From a checkpoint of a small transformer trained on Wikipedia.
Size: 13 layers, vocabulary 4096.
Architecture: learned positions, biases.
Training: 172M tokens, 5256 steps.
MLP neurons of a small language model. Each row is named by its layer, matrix (up: input weights) and neuron, and shows model dimensions 0-95. Each number is 500 + 40 x the weight over its row's rms, rounded and kept within 0 to 999. Numbers have three digits each.
Before each neuron's rows, "fires after" lists the tokens most often just before its 100 highest values on Wikipedia text that the model never trained on. A number after a token or word is its count.

fires after: "9" 19, "0" 14, " Con" 13, "," 10, "1" 7, " result" 6
L5.up550:568513518469488457524455463482411512512487536511533447567599470494432459443504525526584541472543410514513463456451485520481498476498531514424477501509472484387591482453446494505521482480459521473519502455602475446514498528484507457560585517521517381506507534559442532516527516479513447465

fires after: "\n" 76, " sc" 6, " trad" 5
L6.up260:460444523512562524466516578544472463479496485517510524469493487502467549494512487579514471491509571422512499523467514473559480549444485564517483543459451473417463475534495519444468433497484511540477577471436510491435471561493585486485541567549446483433509516470574449474395492499487498510

fires after: "0" 49, "9" 9, "1" 7, " |" 5
L10.up434:508502525536495531542469488487537491505541514491512581525602499515552504471466473560414499488503483505494463502509503473480584530481515517487486563432494475528550506498526417530574459500488509462415458497494499520517515485466457482492484479534520417458581477516559526492556510424519569500

fires after: " F" 17, " U" 15, " B" 11, " Bro" 8, " A" 4
L10.up671:506557589539481517440493487468498587520462496545482576514433519489472495527502437472561505591509534514477474485443440536427503499494544514501428466477446524555466498515523463496499626496507527473498518496459468537464583473450460463440464529508527495546458482489531511505524496522494432439

fires after: "\n" 47, "\"" 6, "art" 6, " the" 5
L3.up111:557415526501512461462579473504465480510480527550518420500542578535516451509523540553554506572483532517515484550594443544497461518412490544438477548555430487478532466498549531490480566517483500476510522447467473487477577476563555485460544515579465511456452478498440513541477482553521444433

fires after: " |" 42, "s" 5, "\n" 5, " L" 4, " W" 4
L8.up135:532485456459481539416487520435529490437496449421513506464530470496510608467545468510548534482403486457509512552471471564501493514523480491449478518482474544528508497487481513535565510494427569566471514512469506432491463514633438512554571522457495521506558442497513554494582500434489477479

fires after: "2" 33, "1" 14, "5" 12, "4" 11, "6" 8, "0" 5
L8.up238:514498472619469532454564580429484506496425480479528442518557557473503500453450559536479494533547519478491501577494469508492423506444451539446526501547468531503507528476430413550430521432546477447510512519573475482536459485542493534599482459530513496521506558435508502559526467545494494500

fires after: " G" 20, " Z" 19, "D" 13, " B" 11
L7.up887:530477555527553471458455505530458502460475468489496518526493470533520516474561509487442430510441540555516546467508470563444535552498494462476488536550599410526477503502476511493516493502471532510439561509589488460509500462557521547493508476497458564482489456423554486476518486476395490478

fires after: "\n" 99
L5.up755:525428504484549468400508491492513468500513511529543510467503508498528598487547530488557478527526554479418512461490496515485566512476565552547536500489489509488486505461544570518528553451522479521458541405511550426490527512571499488468545558508572451523522494487537498492492521550419500590

fires after: "1" 46, "9" 14, "2" 12, "0" 10, "7" 5, "3" 4
L5.up790:469531455482436533468557458479604526547483516502543457465520536439472470489480533537479508532571525546464559504482489523489493495469441480471524536440513528489475531492459432488476505515494539435391574496594563449496556520536511585573589464496496506539504513474434552523456553499559554420

fires after: "==" 33, " ==" 17, " ===" 14, "\n" 11, "===" 10, " " 7
L7.up51:470509549538503482467552524523487468476389445489447549474538492515487502445539473497537497412481542473573487521442549532509475561564541500562463474466526471495587490522485461498533503559524465538479496444520520509492518466523520470486431505560608458466504527449590524548413531532454535444

fires after: " |" 59, ")" 6, "s" 5, "G" 4
L5.up597:505484505429494529452497502462503489513513491410449491515475406502488541518406476521524590545526542492469465513560481546420423537510516467459384513495593483468426513481511481497494430477455546512489512498587452512460544472522432481523542541513492521510560480459489521523552545515510503492

fires after: " C" 18, "-" 14, " c" 8, " R" 7, "D" 4, "C" 4
L3.up150:468496509490447550481447456506498471508525484481431493534507469523460464540515528552488477524455448422507558492540563518458497469509500468540549526489554530531529516496517467458449434522469425515448540534493494532495482482570550484539516507525454502506561524421463490506513529512451524485

fires after: "\n" 28, " was" 25, " is" 6, "B" 4, " D" 4
L8.up151:573530488525543534500423480477517506476552461513535525474514443495511492518436515434524545479477436511446569528496448502476511505492492474435464499511490553509509497468507550517634526515534445476408542459443509532535496467486538529396501486572527528453558522556485538485545515475545523443

fires after: "\n" 97
L6.up614:467448493437474460474560535486495463499533493564435592403568526447509476540505412469511427475507459452518517436599550477549537512477478533545494453506522506537535504461448488535498590541467484493524477516462515533500582471568571450499529508577512536514487512532498431501462543547462525499

fires after: "2" 56, " " 15, "," 10
L7.up268:483472520482535514460509528462544494446404494549461532434434455446513446472515526521478454512428458475460458493422535497491534449537462508512519513468522515480486513565533447489507593558481462491472457474543502554463519484490545499472485493552443525543503472466558571512506533500442492445

fires after: "\n" 20, " =" 14, " was" 9, " is" 6, "E" 4, " as" 4
L6.up0:511568457458490440462465391522462461510519481506478528436505488538477482472495427437567527519513518520447483466461507475484524415480568538437430475536526597448491514451429544502499485530488519462548565451458481485508548529494465538570598534526557488512536520511522536530420494545507483542

fires after: "\n" 19, ")" 14, " is" 10, " was" 9, " an" 4
L7.up544:511405491465499509477458531524517449467550555556455547468533425511520565461424569490470449467573500488477551489461553475443408539459558548467472520512528519412573489512590557558541516522443544421471508500505488444478562487536608547474542512510531551451558561483511461566490478485493518496

fires after: "1" 25, "3" 21, "2" 20, "4" 15, "5" 5
L7.up705:444551488488500543515512468483510504514415445546540553551534484486493481483550450514394524475493564488486521547539445560500506572492429549523518534539492535520472444503447474464479481567509562429457544476507587509535463503506580527587509510493427527527505509506437482505502533550513516477

fires after: " such" 25, " known" 11, " Website" 9, ":" 7, "-" 6, " similar" 5
L3.up664:430467485503558490485471419511455515525474525429526431461561483475479496586523472527471481524494480466468454495523424463488486556487551485621526491514432466451524569480502481481536471484473530546460602450471534565513487483421465480471491475507479492526540533505461577418485445511513526525

fires after: "0" 44, "2" 16, "4" 7, "1" 6, " Apps" 6, "5" 5
L7.up759:477548456480526559487504462470583541469510495499499450479549510511468454480552522426526524539508582527503509513479513465503500466462565463547453503568505439516548485471507514534547505455493492445470542446516409471548544536519500394565443495479484426482519533482493543487541486470478559528

fires after: "\n" 17, " B" 17, " |" 17, " b" 9, "," 4
L6.up570:530498493520439514508463449513443564470470501511484540493533448531532472418549505484521482537445464532538505462472536513408419554503516500453529436559401489522512501503485543577509564563442487479446527528466506460506463551568542496583491553469527515469520430469539526526488537525449460460

fires after: "0" 23, "9" 22, "–" 11, "-" 9, " " 6, " the" 6
L10.up647:540541473509555486514528549465538501470468518519458579600499487481474537515479524474543454480558514460494491485564481522477484482505529512519456461526501531448531460520539499573493472555465469536518498532453464493507512460486538434503514497506497502501572494487588510501526479507547536507

fires after: " |" 35, "." 9, ";" 8, " by" 8, ":" 4, " R" 4
L8.up449:563514518474538451478414570533547502517491470438553507518475470530495546491447438486451489447446556507500497580558495568563563493565518478534557467522455519490557476499548478491437532572506487428533508473514436534454479449531549534497481545559515469528473550508501499498496505520512543487

fires after: " U" 17, " F" 13, "S" 7, " C" 7, " B" 6, " At" 5
L6.up126:492491502616526490484514525442519601480434491578528523541510478486462500475553511547543503497519469487492539485464501460440536557484518516461471495432487512474579461525479445420532547515443532444533555509574561424439494486515488445388436455511503527520434472521559529580539505515524455505

fires after: " " 20, "9" 14, "." 14, "0" 13, "1" 7, "–" 6
L8.up864:574475571440502517564502402476511521491532500506477520510558489530492468595520462518466553482470497479458528563609513495494503501548558501496397582468558475513587525515584446501532556469480485537483496486481443547595519544556468448594458484512459436479410545438539510506486475453459485534

fires after: " C" 14, " P" 13, " Sc" 11, " p" 9, " c" 9, "c" 7
L8.up279:541548482502470525541451614492525483581534466510529516501485530522517459513495465553518467503506500459523477556410482468422532604442491525486497494384495514463511456556431561503470537489429469522432508569443532418516507502471497547449566450452472523524512542462543450488500584489486506470

fires after: "2" 21, "1" 18, "0" 16, "9" 8, " " 4
L6.up337:523483493534514474501526512509576540510475406508501528548548433505508488580486405509525492521432503476533473502538517455441461517497517536540556513462564495514518510541442519490479528454441513483543538452516447512531489490500474451493557436529475427577477435484454588514510549486526492501

fires after: "1" 47, "9" 13, "0" 8, "i" 4, "M" 4
L7.up222:485482514523487434430507551480515496473452499546491479505530454464409477521522506518425518455553494498476493532499515494500510479502416432548478487505599428463491484553497473507464493552469481522489479478521475498457550433501578456491474511532482458449519494523558521516521484535479516475

fires after: "2" 25, "3" 23, "4" 10, "1" 8, "0" 5, "und" 4
L7.up398:501482498524424515490499470481469513528462537459526549481521482511479458493523546470470471502554450500474504419599486508520483513494481530507522531530433496528485533539495470451503480511520529452509460512536553482444503512587493545505409506510545473513477505498490452463409495576544532487

fires after: " " 49, " in" 11, " the" 11, "–" 10, "," 7
L6.up456:451558473527535535476521535537471454443497479495449530514515469440524553473538493593561546488524440491474497513488440491498491499477513476474589416487558540503571467558555515474543448508496559566468551449564432467449518522534539485525507486525504391512489491463477431468474493522472469491

fires after: " F" 41, " and" 8, " f" 6, "S" 5, " under" 4
L6.up676:540485562522461518465499482469479566508531486564580477460485506456529491485527462517508542489519456494540473489450543544500522476549484454478516540586463548512537474495381530488477516540461566519513522468490558514429497487488492513441532495507486523467515496503505521518521510438512460497

fires after: "-" 60, "\n" 13, "er" 8, " (" 5
L7.up953:490410563544611488498542521525436416519533540538467483485553534542515530554562507543424476511479450434491499479550525506495516452479492548527553475452480426476553477558460553488479519476463483518548545450484456395410489538520501469440577564509471512575488479430492417440480468486532517419

fires after: "\n" 45, "1" 12, " Website" 4
L5.up993:522443422503528516472482473493537506496493476480463500494564458527479487527577456530516456547511513439530428503456482404515465513499571457543523442494453485455489464518482526517515513444474553518537553471556560426491622471481502449546489532504531478521498524468477501485543540535541537506

fires after: " |" 65, " " 11, ";" 4, "1" 4
L7.up534:411525517438525556480481452575447472518470575434424544415449556492439392526503544485425518476449574476456481446485514441547445439513489422496473553445453549495554471534537528442528535481511432429534548501526511534443547493490498459446434578534512586537504419474507467462570496477462606434

fires after: "er" 32, " /" 8, "ter" 6, " Ver" 4, "ich" 4
L8.up125:472494501488485485504469554521445460481488461423434497550539567537457492533512545551445521529479484463448490496522556455443449506448561573504481449470553551438520454555561547475463562522496439617566505539525541450503551541525468477436505459476480538495441529444527479427472451537526538487

fires after: " " 36, "2" 13, "1" 11, "–" 11, "\n" 5, " |" 4
L10.up450:486514566500515510543538577497514517474559464468525495453525414542455494486546514469548490504460515457502465600521461445454474451492451535583595454396475430521510481426489501507553551453459516467391506508576470404501493510526450457478555507473479484479565491452518522539488504461505575478

fires after: "." 28, "," 17, "5" 8, "4" 5, "0" 4
L3.up85:530589533563502374504446535512521544465430522539525558542530408491481424459477565563503493455429481492494427429518535485504498535535495481550550526454518559420519502529478466527490480469467499508483545561530506503474485526541544454499573470564523473531503552435456508459528480484516419497

fires after: "-" 19, "ic" 14, " c" 11, " Atl" 6
L7.up605:420486504534487506440488484502512499497424534548495497493530477498462442506454531511474456535484460427550498451512521576468580503506469455568483502493513413541551490463436432427393448521453485497508508598472482498546457481460443491459556481500558531497538503588490394503500524500502554466

fires after: "–" 16, "3" 12, "5" 12, "7" 11, "9" 9, "1" 8
L7.up471:502465499519539527466493518451487483510480495490481468497476512499472454515479510454496520510515489516495467486565470514485390445492560453513540465462470507505565440539480543559567567461543553500504517535547477493506513553454431520545462471496484484492415476469514476478471511547569555451

fires after: " S" 25, " K" 11, " s" 8, " le" 6, "S" 6, " Sh" 6
L6.up397:609511525528485519474530486528496463531461553512488456583497489505481516512546442517498509522441485495488583472543540502544475522537524470576545497484579433513490520518506508459528507549566486469487474545513510407479500507504498476480478489510451543458517442533418445532480516503448524551

fires after: ")" 18, "9" 12, "4" 12, "2" 8, "3" 7, "8" 6
L10.up720:486531451536475437493545529485530471488458524483510484493535462411442494464486508535558492479527546523511523534566457488492487482472494513448497483550519613487579483455462520563504586470472510440505538480493446419441480519465476509480493512477556573460536521445499511510495512458429512499

fires after: "0" 35, "8" 14, "E" 11, "9" 10, " e" 4, "3" 4
L8.up482:542540488473537502430524512524468571520422539476527507562517546510478463566493412527542508520530452559466478504547518538442446510493446513494473452499517504530496431525544395544507471506452502536470507495497471453520561462531544464530546521511470473487539473551480483546459504468402552538

fires after: " C" 29, " St" 25, "C" 8, " H" 8, " st" 6
L6.up94:437482527466474486395461512486542457551504541575490602488530519553503535559541544491501478513459448510550504480482538612493540552520492498542484483476500381494539478516522460406477492446489523518384530443463515476396528488511603515502506489464507480512508580426466533515495550516471519494

fires after: " " 61, " |" 20, " a" 4
L5.up568:491454482465520496490525499497490433413462564580441510472458501449496457505493480545477484458537505475497496516497499480529451452556541465550554499495590571437562394537475469528526528496445487385487484486546442507533518441506520501448484516540457526538511409520452541466447453547478542505

fires after: "6" 19, "5" 19, "1" 15, "8" 10, "2" 9, "3" 8
L6.up622:391511488517478542486492484521602621489461562425502534486500529527487442521489468528519535483537527500550588548525522463542502412453514526548477535437435463468520477424417559519472486484491517505417471484532495464577610495561495555562534501521431551467453461533512539489474464559512568495

fires after: " p" 24, " P" 22, " c" 8, " f" 7, " F" 7, " sup" 5
L5.up232:461481589529546437546504479475611532498468529512501524622544449483404430483519495491543486527497478461539507457611452516501529543460510484497520505483541472508439504567467519445480518530495545412466557534527500471504528486525521437454499505530486474469533505476448507527508499523448545578

fires after: " R" 34, " S" 9, " s" 6, "R" 5
L7.up61:502508552466461515477551494470526431544500522418491461592467535475517512500478513512588515512493487483551508479441539559536503569522498499516493499514476479526557492505418451498488518621520394498468517455488465507473569519495532518555466455480554422463482507550430509546565492503489550529

fires after: "," 24, " the" 11, "-" 10, " un" 8, " B" 7
L8.up918:485517514463527525532478532440499525441446491509538549489528484483528504482479474482544439472479505485491490506493460443525489509429524497463514534465524522437505514501456574534524484510477488579508551467537522494495456532538537526499502487497493391497479389500496523483481519522529426465

fires after: " the" 20, " an" 16, " C" 8, "-" 8, " A" 6
L7.up958:511497489557425605511481495463505473455523519536522479513614428510489519529575457520492481455531582565548517485493561470492461483522457475483547568481562496494571481432440478518434487466461497404531480440460513541445559426500442417457552509467511476492455502414532485509504512488517510474

fires after: " |" 33, " Date" 5, " Player" 4, " W" 4, " Team" 4, " Title" 4
L5.up973:511517497468533530532418490487522478571545492387519478481568442497543585561489487456516484518435464388487451539469489565440518537464494512534514487458455499518470508509485554503502526407498560527494560542454565501533518477525479436493550502410428496546536447511491520509524441478436466561

fires after: " " 39, " is" 6, "," 6, " in" 6, " of" 6
L7.up188:517448469538558467470524508495459456502492497487501508536490468493486466448507468502471401495520414500485451464494489528499458503588562432476568474490496520512587479511546526517512524547452506477443529461538458528484567426519542467472471524471541431530506481458538500528513509485538583432

fires after: " " 28, "1" 18, "°" 10, "b" 9
L10.up819:532506499463522496538521505489453468502519440533505490531580467485543507555441462512488479532483502503491573470576509477468480613544495526509492564540539460500508547568433456496563557517474452462507497489492551481533480479522466484554509451519514470476563480486549609589537496475465533490

fires after: "\n" 23, " the" 13, " (" 7, " a" 6, "R" 5
L6.up347:472418480451417507521518558502453468522474490509431497490502469512591495494515470489527497452475505578459478459476504507482487482387558524481513509495475509519511517421447557453523522565484471491512525518527514537467536516523502502466562517562484503529444468526506477564434469473501551540

fires after: " " 39, " (" 9, "\n" 9, "us" 7, "o" 4
L6.up118:485449497485534479512558564444505463476431502454416494459514572498516534466521523503537477538450435530588431478507547461562532473526493510452502509583538445483541524477453504569519484485556488450468439549466503475511548540542504450446534463573493489517533569531535515474519526492406468478

fires after: " |" 88, "|---|---|---|---|" 5
L5.up630:493485501492431519520490510482494477519498456527470467518543558476533557529498497481580512444534559474531482490496519493585504504522486412416488499569464457465424511458538452550476503573494546512534553527540472455414487526538523468467492529529510567522530496514523515507475444499511562489

fires after: "\n" 20, " on" 8, " as" 7, "3" 7, " in" 7, ")" 6
L3.up867:544500508516422519469538444511521466495459476460523465483499490501513511514479584519529501572533497440417532479457519479465457421475537393441497535503499590492561451458538463517580577522415484516463563518538525514527522442543471455472483439468467492503502482500524499488506529489549504532

fires after: "4" 22, "3" 15, "9" 13, "5" 12, "7" 10, "8" 8
L8.up913:559514504509466519510478503489451477515461478468536525514504529481496395538510490550482535504557541500445549534549577523428482521447497518511536535517438488491445531438443383528488468526464500517471495525540583437531489539529489526565406564497473540534503505563488565501418521540498512548

fires after: " the" 42, " to" 5, " what" 4, " be" 4
L3.up532:487452481497472458487506578574492537512525463533443514535466422545502447527542551541482531492540478499518549520485474571540509471547442550538516494450504533531554535509479516522601515547480543462447440519531469461496511486491516521537589491548564555494517515430491421512479484512532503544

fires after: " the" 29, " tem" 10, "The" 6, " The" 5
L3.up145:577543497447508521506540482520517546474385516526429498565429498518532498479566525437563530514544504465509489492563574509482510462512501454481543512465531525456503506529467447510533442477526501496495436503506481554463466492525443494515522505597460498495451512545557516408546521507514480431

fires after: "," 39, " |" 32, "1" 9, "9" 6
L5.up542:494458527422500442462512422514543506471479485543442467485560477493379505458504428517507421511475499523495539486481557499530581549506472515489498499476520498487420506543564373494481462518583478458521501477541591457432510537505529452505483518482474492475535499490451508546507491537513503429

fires after: " the" 22, " was" 11, "'" 8, " is" 7, "," 6, " became" 4
L8.up79:472478494495498468505422442441487520554526488568442492413529465515542535511525464490509494531489588454458445514540525511494487464453516508396476552414509445451543538502521542491505521531485578446515461484505453541450503591451526484525475516487523524519525506503575525514524480424543433504

fires after: " the" 22, "." 18, "," 10, " that" 9, " The" 7, "The" 6
L5.up729:493542530439480508490525512529486503578527481543472495523545486466481488434535531480443494537517488509538504489511483544460455497515504456491505540438500444460538480532456463446482546500513569526474466496506472516381506445500448433466542512569492501475532531506504547482437545412512519489

fires after: "1" 21, "0" 20, " " 12, "9" 8, " of" 8, "'" 6
L10.up227:499531491513537510471458540555567539470496464501497507505556446457473470471496483466536480509430506509482461494448523428484414447524493609523544511505498441496476462481490420527535498576463448427459458498500478496471577480462533544496474517534479475544435504499482525585449478455501572539

fires after: "1" 27, "3" 9, "8" 6, "5" 6, "4" 5
L10.up316:510507496552479489552572512483514551594466475460529425525495494451470448451472492497485490522468480447464537552496465421423526511460484478496500420445480525545577485489498454430431533505550562515436581477476498530492447447570572487549540472500407551545543445499494517539569480504513510555

fires after: "\n" 25, "′" 15, "istry" 5, "4" 4, "5" 4, " a" 4
L5.up368:405419421542465510509503544459504539490531539478521445457526475437562532544500510462453494513518432503453498461515609503427506452484520509551544479433384446478538503445448552455495452468532537507562496598432514501568516532536498487525465452519507516527579498544440519471422491496468517590

fires after: " |" 63, ";" 16, " G" 6
L8.up894:518472508471457508566512486441471525512554544429425521484533482571491600543530442491528467505564591497526405497466496575518518541468464486520491532436556450540514479508498525535466564467472523492535503531445561445516499467564459479530549513488432502526513392505467524514501470465516468491

fires after: "9" 29, " at" 10, "4" 6, "0" 5, "5" 5, " F" 4
L6.up911:463519433516528472535500527485485518528429500532511534573473467505474501500482483532524471507467473456445522434484500524418481492513513521463470477512478451471422439550536437476486515533418525445493434510438467503424546482513563491536434512566506497539535492476481496485511496535472582533

fires after: " " 47, "1" 9, "2" 8, "9" 7
L10.up170:466567498514443489530458526512440550458503486531432528543492465482505481515469476409439443480455545499487536496517448474503555545486494470479520567538560531505471512559484508484513561479410482473521518517510548493424513493498508485430528507546498580521480549500496526469530498566497482510

fires after: "A" 14, "T" 9, "L" 9, "N" 7, "D" 7, "E" 6
L5.up351:486539520443480498492549461530558530481552459501456550544501502525494559502504513503453489500553422546445408445589522582460418571545468560461445464544505464572457500528513439440490469441508440476545569545563517530479478484518529510544521484490521551546478458463567551509451542527539575399

fires after: "," 56, " the" 5
L5.up636:528517429435496468512485543516471569535481496472425524581587481502480512505583480567492519476565523492499411488491462475528516434459503480499546568501499534421474558492482511476458520477477508545475450547477452432516437499511541547475576535555504511521537598455452467503474493408520514460

fires after: " the" 32, "|" 9, " a" 5, " Ad" 5, "6" 4, "3" 4
L3.up452:507490510489486393466474567475515495535507518489501533443542422435492474497493445508543490480484471458468456431454509516451544475503568431514623493501510524448519496494537548476544604496508514528484518539468476487489562470533444467429523515517444462506522442586467448497454481473517419529

fires after: " " 33, "0" 27, "–" 15, "-" 9, "1" 6, "3" 4
L8.up551:514562488464472544471446443479480613511549527557439518519497544475515496483540464551510417529482477536441496446627510551496474542469556449594501491483561473541502465477601558493562579488480450564505500532499531526541486626495428525502490533478520437524452551419530466471526446501522512459

fires after: " G" 14, " M" 13, " A" 12, " B" 9, " R" 8, " P" 7
L5.up162:547490514487460526509527483486551441582505489467467514532571496519494507498545490458459484512518570563487568458565477530460460507472443428473454521518532515469445454481447494490481499460470526444458518529532578513492497454499570533590536518537468548535490525410529510499524554500473500486

fires after: " the" 16, " a" 13, " an" 7, "-" 7, " in" 6, " to" 5
L5.up778:519501466530470567480578458435446388514515382555507436500547545485597518475500529530570518489552471537493589446514576531435480544471557462502544470451509487484527467498541530504521545497546503436548532516531507506500470525442469425509446540507477440511503504538492490536443542519530534520

fires after: " p" 18, " m" 12, "op" 6, " P" 6, "c" 5, "p" 5
L5.up164:500463475530512512488509526522571469547514509520493500498514534494452423524538430498623443491460466437558543532485426529438466552514500457527479464453575478473454506522523458525521503474444473519439522466432587454488490444532521535489490498476540465501520478510496488529499536522465551556

fires after: "." 85, " |" 7, "\n" 4
L5.up294:514483523478419456437511512436474514525508449544443504478508521469497561444495497474598508469544540534512494444599514540486470485466506489434506498534500462445494547494549524456535482568563513499470515568480510472492500425544530483457540536600512484423528486493457508481447524528518492468

fires after: " Ch" 13, " D" 11, " C" 11, " c" 8, "istry" 7, "c" 5
L7.up335:515506476502555482508564480494487508477520501542602465466444464489543504543486454456519519463463492598480516454423517546518463475522544553429552561478478575500504503460510505473497491516491437520482564449508536491466573507490518442487517476466547424464550542464586516501462560516491480420

fires after: "." 31, "\n" 12, ")" 7, "4" 7, "7" 5, "8" 5
L3.up344:557529512548510521524502472444549547535483490495583431484608486470540543496540570470500510567496459578462478527528580574527461513482582425572431495513494527518515490535520507471527557485472491477432470477535447486479535508540484484445499445514469447473481535496464503513485500536464539474

fires after: " |" 28, "." 12, " %" 7, "P" 5, ";" 4
L8.up538:441520486458486465460498528489518515488532487516491587508509409527562534554531471479572455602464584483467496487453561484410523461522461499530472549441510499592520465467436512512464547468463464447478520518439516586525491449516502519483450545535442497515533526467435418567559458473492503545

fires after: "-" 17, " in" 17, " a" 16, " the" 12, " of" 4, "\n" 4
L5.up89:525464462529447500485564478502477460470479493634524499499477423547558472545564517590501508503501498503476512517500523498391456459510504452509491535550609542512608491480499536496531543487523502485519583469467510500485561525503473481413525509387460453516480437531553524499502538495464555503

fires after: " |" 60, " Ven" 6, ";" 6, "B" 4
L7.up20:514532518500506505475497453488543565501523539473508514492478472556438526543460441475488502415495503436439495454481519490441461529477502421507473524495496544573538439476491489571444592495456501476486555489445553531492466484487499458534508514572463549522541485591458455576507456611536520515

fires after: " " 20, "°" 13, "-" 8, ":" 8, "4" 7, "9" 6
L10.up326:497501450511448543502461476458546497446455460505434480550568474490494506547462473476428506514513552420450503533519483533387573492422483528524477539508589576489516476526570463493532497568558482419537536498502521527473603483519545451473535470540478466525515490519529519487520414489491465546

fires after: "1" 23, "4" 19, "6" 8, "3" 8, "5" 8, "2" 5
L5.up360:476557481482411494482471474512510514490509415457463465462438563525451487465475466580454475503505578431453460499551538514507466520477520467405524487514452511501487538533488436443467432570508537485486519459514590500490466568522522557556482489500473514524432528546477541469428540539516529501

fires after: "2" 19, "″" 19, "°" 11, "1" 8, "5" 7
L5.up284:501431509463463588569430536555491434512533517527517556571511537462495443467447448477417469545513464515474531438562510556554542503480480535527476550424480492495543555541486481505517514516510475448496511555490547458482448503542490554538513471483564483512577490532570498417464539527457466545

fires after: "9" 13, "5" 10, " C" 10, "C" 9, "S" 9, "c" 7
L7.up635:536476457556544523496532503459564492471471451459512480538482528433497497556528465476535449488492463524495516482533565495546470516523557501431469444412530480482547544502475492512508444561542486480531534498508559466509564467490479546482509465494549464465538419524538489513450520453535446444

fires after: " T" 14, " g" 14, " G" 13, " t" 11, " ch" 7, " B" 5
L8.up937:463577518443504494520530559507540519571522507475502535532540512541451459460528459498467415497561428489499579520475522544495419488509546449465483557526528449466479507506533562434546478509480413443498491493495520515487549479419516488438543562574443476461512455431455584502514514504445495453

fires after: "0" 39, "3" 19, "1" 8, "2" 6, "4" 5
L8.up678:540513566590483487443445457460516539519528492516499490485476558517502481494500436473485501552453427447484556423477534548494506618486587451526444479597516501551503430530500475472524531483530494507480543580517497468576524496510473521451450527518498549436526559435579521451512488466445525507

fires after: "\n" 39, " and" 9, " is" 7, "-" 4, " was" 4, " (" 4
L6.up424:455384504548604478450426565480519479497451508542529495489568437510439493491426500522444458470529488455565551523421520498549524530516471509503502543524503497523445532506441434492493499448504521511443561562459592541507511504533524558408509531495448538441584564479489523519538496572499541520

fires after: " inter" 26, " cont" 13, "or" 12, " dif" 7, " Cont" 5, "er" 5
L6.up202:438516549488505491486513505498425493536498510446571470477473501495507557488521447498513482512538482459541470446533498470530514452552472507486529491532457454528564535534503518498553559501492516466491494515563490541508486465464484530471485511488506505542523567518512585431465407496443501454

fires after: " " 46, "\n" 16, "|" 13, "1" 12, "-" 6
L5.up311:476474553606481471478522491485492477480501548561449468522499425496485441496465391510504417559521525498517499547523478464495525542559579472545524520480489478527542518557499557524473500499452520457505535478469551460519546528560458484487528517463513463541453473484404479472507510539522493446

fires after: " " 29, " |" 25, "1" 12, "." 8, "0" 6, " $" 4
L5.up581:480511563465495463547482461523521469530402577443473462534477438482528484483486426532495513486498493427500535554510459507562567522478584468576574546537487493461581444557480555516495553450482525431498473467474425568472467518480532447486457514619495532522549507559489455558516556566422442488

fires after: " B" 23, " G" 9, "9" 8, " b" 7, " F" 5, "1" 5
L8.up271:520585541452536472487476518435551550539537485417459437434566487587558497508463466505475444416506479505538551436446598495456513500557569386416525458492431466494490486419518506488419584454467525464478515485493492526483536501479463476478548461542506545469517525486595545483487513519514535547

fires after: " and" 21, " was" 17, " is" 10, "," 6, " had" 5
L6.up702:511499447489575530503420526497472482459501559547446484526549414457460530516522525492569523479500535479478541486424458512541453447526513530477500522515520523571474527528505511603534562491530477499507412459506477518495473560479533566491560511481521491486545439505534549399506459523544487501

fires after: "1" 62, " Br" 12, " B" 7, " b" 4
L6.up767:463532489507561501520486403458612551476511428439504555488552498511411518439526487497509560433487541504583446491565474434545515467496532449497549548467425389522572490407511519500469582518467470458556543504495527514529530441506557516512510478516453529512558492446513545528543462551507524456

fires after: "C" 15, "I" 12, "E" 11, "V" 8, "A" 8, "T" 7
L3.up482:447546477462498473505468460556539485501495468486508468466526522512511562537478541565448412581574469500522486466504522536499428550461448499492375520531504543463434463546528477486436516445532511455501557591493562459509511487481546438561552447520471547446530545529454593594525522510477521481

fires after: " to" 23, " on" 12, " at" 7, " from" 6, " in" 6, " and" 4
L3.up192:523461411510454527467500494535496505520514498523492500457517567478527490528521475481518501518484474500467522514538555526513502503501592441474479524549512524481524429505490499477591488494487511489525531524545476518551480488461494511456436562469502495506550467523537454524531547487554402573